config.yaml
num_hidden_layers: 11
hidden_size: 512
num_attention_heads: 4
num_key_value_heads: 1
head_dim: 128
intermediate_size: 2048
vocab_size: 34077
hidden_act: "swiglu"
norm: "layernorm"
norm_place: "pre"
norm_eps: 1e-05
positions: "rope"
rope_theta: 32700.0
rope_fraction: 1.0
qk_norm: false
attn_scale: 0.0884
bias: "none"
tie_word_embeddings: false
parallel_block: false
init: "trunc"
init_std_qkv: 0.044
init_std_o: 0.0
init_std_up: 0.044
init_std_down: 0.0
optimizer: "muon"
learning_rate: 0.00112
lr_mult_qkv: 0.7
lr_mult_down: 3.0
beta1: 0.95
lr_head: 0.0142
max_grad_norm: 0.5
warmup_steps: 200
schedule: "wsd"
decay_fraction: 0.817
decay_shape: "linear"
final_lr_fraction: 0.0
batch_tokens: 65536
max_seq_len: 512
doc_mask: true
train_tokens: 583300000
max_steps: 8901
dataset: "wikipedia_en"
MLP neurons of a small language model. Each row is named by its layer, matrix (gate and up: input weights) and neuron, and shows model dimensions 272-463. Each number is 128 + 24 x the weight over its row's rms, rounded and kept within 0 to 255. Numbers have three digits each. A neuron's up and down rows have the sign that makes its largest values positive.
After each neuron's rows, "fires on" lists the tokens most often at its 100 highest values on Wikipedia text that the model never trained on.

L4.gate307:123112103096109051113147099109134103122127115153121141131161156120150131133116140150168140152122107137111144101100141105125127140131114145087133118168142125075150135120111141130142089122131089138116128164108164148125132098110159109148138151115158126124113131108159118131146143186162114095182173103158109112116121134076122172152140136111110137159137147159138139131164152128112164129143159103128125132146095178093081152130139146156143122121142134133102141128115091142121176150093124158122135117137140118103140128141123114118112159127137159125105148159164139112126068127117170097
L4.up307:175115098123111121115131136162151146105171147105095144179145146113131127108180119152124125125133144110138155097107155110168141122132154087116107151137136091080088124128083154102143106123144079115107122139095173125142109159176134127083111126129094086127163136117160170099119160156136124151130102110145143127152116137135132089121119134113181145114135159113186143126178169134147115128109117078148176142116118145145146094178125130136159126075165134150142156126126141143155135146081124141147145103142142111108128101102130139094128132141146064131099109093150087098105083132137106090
fires on: " to", " |", " ", " School", " at"

L4.gate1443:132143127109138083072102140125133138166162116143151127122120132143155128133143166078114127147123096086098125128122113047121195111155122104115131159159147146121176117133114142145074088158144115158159073207129108122136149149109111123121143104158135180079114146130116144123118141133126118125153152090132124105137144145114118129136123146180152150133103131116143175134166181125116107137125128083137124129143109099141118135145122099104157110115145113117144123118116110131161096133154074118130139132112149120100153083139130167083125156149145152112101103137147105145154116112128137135
L4.up1443:096124154155131133096157101137131168141170123139115129143140138119121132127171134092103124136190120161119146143125067086169119160122131135109119121113125126098100115125119120121142095161120110143166107162128124086106126103161152106146112170168147132116122156111130151135142104157121111112172113171130106148131103119108133119134112123131123137122128149111113109112151135154157098171115142117083127130134116117081165076121147122115142107107119129123127095122135120131124103165128112125121128122127121142139119092119117106129145069157133154133154117145130096121119099110148092152
fires on: ".", " "

L4.gate1194:134132129131114069107122162146107153153144117113115147146104110123133125108116105097142095147097156134137097124087158123125127135120120145152114140114127157155147131121122140155141136120133164160153127144133170156129175159133105149152122141119128104171153129103125160132145149089143104133122123156110149119135133138131094160132125115156182127116104163114122130153108177183118150149129104104096101137110108092113116129152161123102115138140115130097126147112157143106118145120107088103121141112106141103131095162064157126138133157106133148077134072135097149087140150073126153107
L4.up1194:110135133152125095113174129127146145124136138164151114104133150160151138102169148158149172165131147084165100149111127093137131117132166124091124178162147173162145152135161121128142137081090126104143099155133137085145131163131163145133126161118153121081148148147115113082150093160132115153138115113111139144166161134159162122129140151095159180104124115084128124137133158109141143127091112112114140135123162153089115110150106120151120150156145094111148135113095150135122166143140146114136074122141124152194156139127087141165126137109087115156107115149105114136124190105097090091
fires on: " N", " de", " of", " Gw", "mat", " Ay"

L4.gate489:175177149146073144113104110096112107158107108083118150117151088145148153150158163157151115129114137105132109127108115140108134119130106133103101146189120100130134069136113137109092137151135119131133129141159146147141180163134129158107152161122144159109100146092122129178111188144116064128117154123161129140113143153132116112134114071129127165127158162173153128126127151083079141156132162120125117116103115103086115144159139129109152152113112096121136140081148106151130098148113126136115145121121136157087113123171136144095105133108133148078111132127134110130095130107133113135
L4.up489:103152154085155118165122119131148144111146176120117074136107144147073132130169061139139097150164110167118128154107113092124157086132120150177133144081137124173110131151153084138094162138139148162104117060143158143115137147138151090119167117120075102176118140141170143157154151153117143109144147146101093137136123139145116139097108115097169130114138199167161109132130109115135102163146095112096118159132145146126088104154194133166159156120141106097115135154139130165132113126100145129120189118132140144117161114134126149121174137130185124183108153114158126054144113118110096125
fires on: " to", " just", ".", "|---|---|\n", " need", " must"

L8.gate1657:162126144126152147127129102114109154177133131161123115131139127165080133152142096080154107108122141117146106094124115139140181141166120134121117085149125123132147124159143122113144162145144091117101173142125205115139121131144137149183164151117152136183124098107103109118123121102123116141165144143098113131133116121129114151138122147121162110129121125108093140135110122155122144116169137149116129161164134093140153087146113071162137114158115084124132156144116115115138101150118124128120093157139127132104111123122152100155108094127128115146125098166129127101152112080093140134
L8.up1657:112105160110144119125118166129084137135116192143092141136141169134097119132163096146139145084115150102120142102107117085111136176119148159134149136129116163132154153119130114153105170164131135089168074121167174105131124144166140151116130113099131098087127152137094096124132095160120111149120142156123086120113154143112133067097129138116092178103085138128185146168123142166108134127134097106107105120120135126119147104128140140131135112118166124153103119151139106112149119147131144108123083071132135112153174121167109172127127109092091106113182132119138111095175121116125130113
fires on: ",", " of", "-"

L8.gate419:116148094133145093118096146095116123119086130106126123138134101130110114125149143124128142106096131138131146083132145143137166156070155149117128127134085148145153140147122149116126142111162145146152121134101138163134104080140145138162122113095123135114116138098117093140126120142102088177122114146135102083116097127163084150103177088140104120129145167103131104134135111131118140169128143146096126123138098108126165131110077138100095129089170121076132184110144131170166141149151139140141134132131099080138118124136163170176142127100143124137151158135094149105144062144131084106
L8.up419:165117135098133153172122148088116118155112096123107158115111083129129146120124120138132144112130145144113097136107171165147126142172131097167146110163097160072121145134109115148133105136124151099115094130128149098127118082104147107130158102064132097142118139141167118116146126130147122184147141092072124147145143149134162120111149098150121080145161136120124144138098118152124139119103143136131171123162134098111120164119097139121115095126084114139129116092023095131131125151142168145159096131156130144119159142149150122168112129129135138124112155147159102122114121136115123127
fires on: " as", " |", " was", " also"

L4.gate801:119116077138136144088187116137096130168164139117132123090210115105070112095145151110111124141130090118117138140140125114145127135135153153109112133132122161132142095131148119129146163146120087107091159121167170113142119082137121118100098143194174194114092149095122161133117099138190116140136120129133090139159111105126144128101133156126167102120119129135126094118130124112126116127132102147121164122130104110111091147119081129127163136149112102137130129139131139132148194138162099115130085138092129130161104098131145119144105133112155135087135134117107181108094170136120151101
L4.up801:119134169128112112102102093129144128180119160086143145090087140096144124146097140159145121105120112129100165129139132114141157167114152109146138153124122152154153129092152129153114159126123130095105114136143112155132160138150099099133112114124141173154108136115087129111108096102115150114140128132111116138109093137089118132108204130108113114074136137119089133102085121124126076106124104106141107106104136144119139143167120159075110129120139133100148116140125112126128140148086106075145132099152111124104106130156151134116130100084086119119150138087137157102125079080131180136
fires on: "-", ";", ":"

L8.gate59:155149122118109159111102084087109117098118140159120138125127135118125113148133180089128169138119129169140142159130140137115136126120097126100137119122152114137181117135126146168123110100123059121149124125168151129115117146088122081139120105149174104137082117178137138159123123093115089110109102124136109140151128124161119151134151156154139105131091127162153142166173099139131133127126140135122076114148149128147123124115124074125102092125105090114134160137159163168154139099173115146103110144112142143135164100128157100189145087169127087098149150136122133132176127131097126163
L8.up59:134131162117077129077114129122132162110130180160114125094121125125140132083142125116100118110124117136111111140123132113120102163101134079133104121122131095149165129135101148173113109116110138157102126148132128145132101143112150145190130122163145131112113125119128078113161105122137156072136151161112134119105151149145142133110130092108177130139090091122158148168141105159110130158160120112145129145143160116089193112142173139119090091076145148124125163159108166161108103124110141142104061093121114140082166175083145123109142109118113084104127139125148120154141136133090121116
fires on: " was", " is", "-", " business", " land"

L4.gate435:159155114141119159123128112106125150108138156112130143133092137141152144179109111099131108107165113097132122118138120117135169143106116110164134113162142150134169117139154087127127190148141128146134122123122124128171134156184141080160099159108125099106152126125147107099116186118131146179174111088161131134139152108162144187144171144107132127101123120131103144127089138151144098088151142095135104108125159111119089115133089104163151145147142116122156141147128143138126109116151116132098128112121084105140126126109114102161108142110119125123119110127113103114148068105132121141
L4.up435:145112127150131118142117134085133106122118110096134141087131162105103138136089140120163146149127158125119129112132092114128129158088151161153153133123101157132100127080125110127112130076113128134135063127146172111150147151141097125139142166121128116120154094132179140116114144144151125139122106103129126114135147118146124144102119145133130133107136151144112137135167139130127124109127166125088164117147156159131144123109122144139100109117090123127131114124179114089127140113077136134129124118173099164100133121150126131119115132132083109120103129137130140104122101107105169168
fires on: ",", "\n\n", " such", " ("

L4.gate97:110113141186105128167148119125126116154115158116121121149131116106100089148160096134100105124152137106161099141093167140129085112156121108146155122157152147137134128117148128111122158101092130107130108131104141136139114149097090099130122152141131125071134129135099108157117153141118055117100106105130131143097134137111178102119146181109120107147119142116137115113113155153087070112123145118112137152105133168151120105150128135084142152165088101123119131108144125124092134147145106121155057094106108141102129130159117102124131113108152149165102166168111125129113116140142141118
L4.up97:123117136127126159146108145120137125089104151126148155182120136106106147172110122085097149112175137138111124118104128138122114122163120095128157091108117106137127099121152136178132097139113111119130135128164101117116107127113116133122104108102133097097130115147109105085149154145138149172090149109107125114137108193158138101132124151139082162141119131149157127109116120160063139073127124127140118120116094146150119136100144121104129117119117129087155087174131155133127110142131133103125140121185173140097090121120135149137131104152141177143171115120154145138156108154149113146
fires on: " |", "|", " |\n", " ", "″E", "\n"

L4.gate548:110133095122138124136140123155148099150122142120152137193156116160143129169090110138112145148084108140154135147142125135138116091068106016139125137130161122115145117124134106173132140091148109131114119139130092107086142105143121120155146115096140120137085161151112123176094141106122113092120074129099157116143142108132149155104152164104117133113123125079130101061146130162146153095110123150134135140111108144113124150156152125120130148119115177135128117101163146157131134115119126072140136127150092126100076106114140119118116134113094105177149134142147091139137129134152102094
L4.up548:081123084119154148103090135149148155122136148123178168158126105122135131147144109093170130150135138129151117137099166095124093143114166099134133123138105072115107101104171130123106158098110104124141137143141123143159157138137137165168194119087073132108102106129101056146158124138169139129117128127078122141141133072118097118096097143111135135086139095137144105104130135120100161126169113099119146128170091132135113134146104110094120143148103092145167150170130123096098103145139103054092134122115105132112153169104161154149147122109145090143199109128131085172149142133108150108
fires on: "|", "\n", " |\n", " San"

L4.gate1684:097149136106149119127112127111157104153158135117103108135141138148138129118131108103128118177111130110130118136140116116110133138162124160137147142145118160160151118099152138123151119147111170088141165134149114142134102139114179128127170159149123125157150132109133108150146137061091131157129100131143058117089103139112138165146144126110120145110130129137090113120061127122144121083121120116109136134166114151129115122153135151146106149147084126149143106117165078104092130123151124147115093124113084092125145121119070141106148110107105118170138116132112127141115123133119155076
L4.up1684:135156168148131086111148145110126183105122106162104098138078122176100123132145119151110122145103150126127130119100079119179163182134125109156107150116116125158107154104082101136158143154158158130117141106133135129122141116135110118125166095094114127119101138140117138127116090169113168184083082132129110137119122116096131117159108171141078124122116174134152141154145093168153090128151099147141117109103115140153117106103157133122111191136110129134096151163139095140124124133066141156129119098111144101143162184151186104092154110127154125160128142122144118125176139124109140143
fires on: "-", " in", "Career", "0", "st", " of"

L8.gate1611:119121101142145113178192129140129106095128161142116098143107111104087093135104139125133173118090107107068144132117162124088070139118078120101135151138120133103133139135154155127113144157134157161139081147110111091140158138109116160143086120109156111157099127135100136076150123146153123099117131151098115171112165124132138097120073132162108125150138137125102122174127115145132143189147118136134118111113146095137095133092118177121152190131119100119093124164125122138169138107102139135100165128119149129089168107134124083158131121137109108095142122148111087112120144128089132103
L8.up1611:142141119168110130170126125098114128101132089069135112107158157125151115085142171159135154092174109116100148114121131122106101089130120074111147119150160138122145167151100153131129121118138158128169136173111125126109104087130149133157100156065135120114137151107120134165146125165180127113151121134102084170143102193092139091153093149096152108157156150151140118104134093143153093094122124133147127119145104175135081147156103093147109160153122152108088138119132132138111153129135137136123130123102061160113173142114134115169131120144110155122154111124111126087138124115142091108
fires on: " and", " to", " by", " for", " without"

L8.gate1924:123092162133154080136112106160129142118129153109125098138125099103139110132117109119123103153140079164149140128135158137105148130090147134132189092113123177079141133090139104140078125132130139142131179125086145119119129106160124098132114133098102168122141154074103154119129124127154134110115161126147108162115174101143176132075100127120146161107098100144090149131110070137160125130098131097130163090100139129133094127127126124085105122116136085127121147139149113096142133164084116139101090126154133122169142110164118094129120152105073142146128097135135158080137106142116151157
L8.up1924:127127120084133118108096107084125149116135092123132137076177139146142155111116129112071148118121153112125133131170170173156136166166140122108104128148095140095121153151177093188132125136155078149165146143138131113139129132164131129145160141157116103120119127163105114102174125133111159108122121160134097131071125110135137152136138152151116139161139098139159122121112095148102120142107146135132119098107117124131085093135113094127123126100114106116139138101136069173154144120140127143154134117094084102149142099131145112174133117168132159086120128099074134098141126120144089171
fires on: "0", "9", "8", "7", "1", "6"

L4.gate258:119121146075148128122144124100105121135153129084142133143081120124128110084138139143095156132087157164109140111131141155135146115117110116105118094125070133090131163092150086120117119117140145116138175132136128113122110093140052128123134129148121123117151148146124122105156114134125105116145162096129135151141100114128150116142074177110141100146155149182169181137149094156150116141117153102154139132105094131144072165151139144133080170112132134120130143133077126106149141129150158100147121129151138142118139134073151138163145139139144120167133134102142124127105139091179125150
L4.up258:138123159149168107099147103104084148120158117155160165151139097127128125082094170170149132147118126132148153167150134174129088076144154173090111130166102139134118092112133111137133124127182164118165138097126142122079128130091139111108159143144136113148134109113067106124067119136108108143120124107152129121121149126133112138098148162146107151153177078154140142128107092140146111154122126123176124126113114114193138136135107086136073097123084104117136148133098132111111082142098157155163137151144116110133139136124157122088104143123150126089109116083083133142163094118125090143
fires on: "6", "5", "==\n", "8", "9", "2"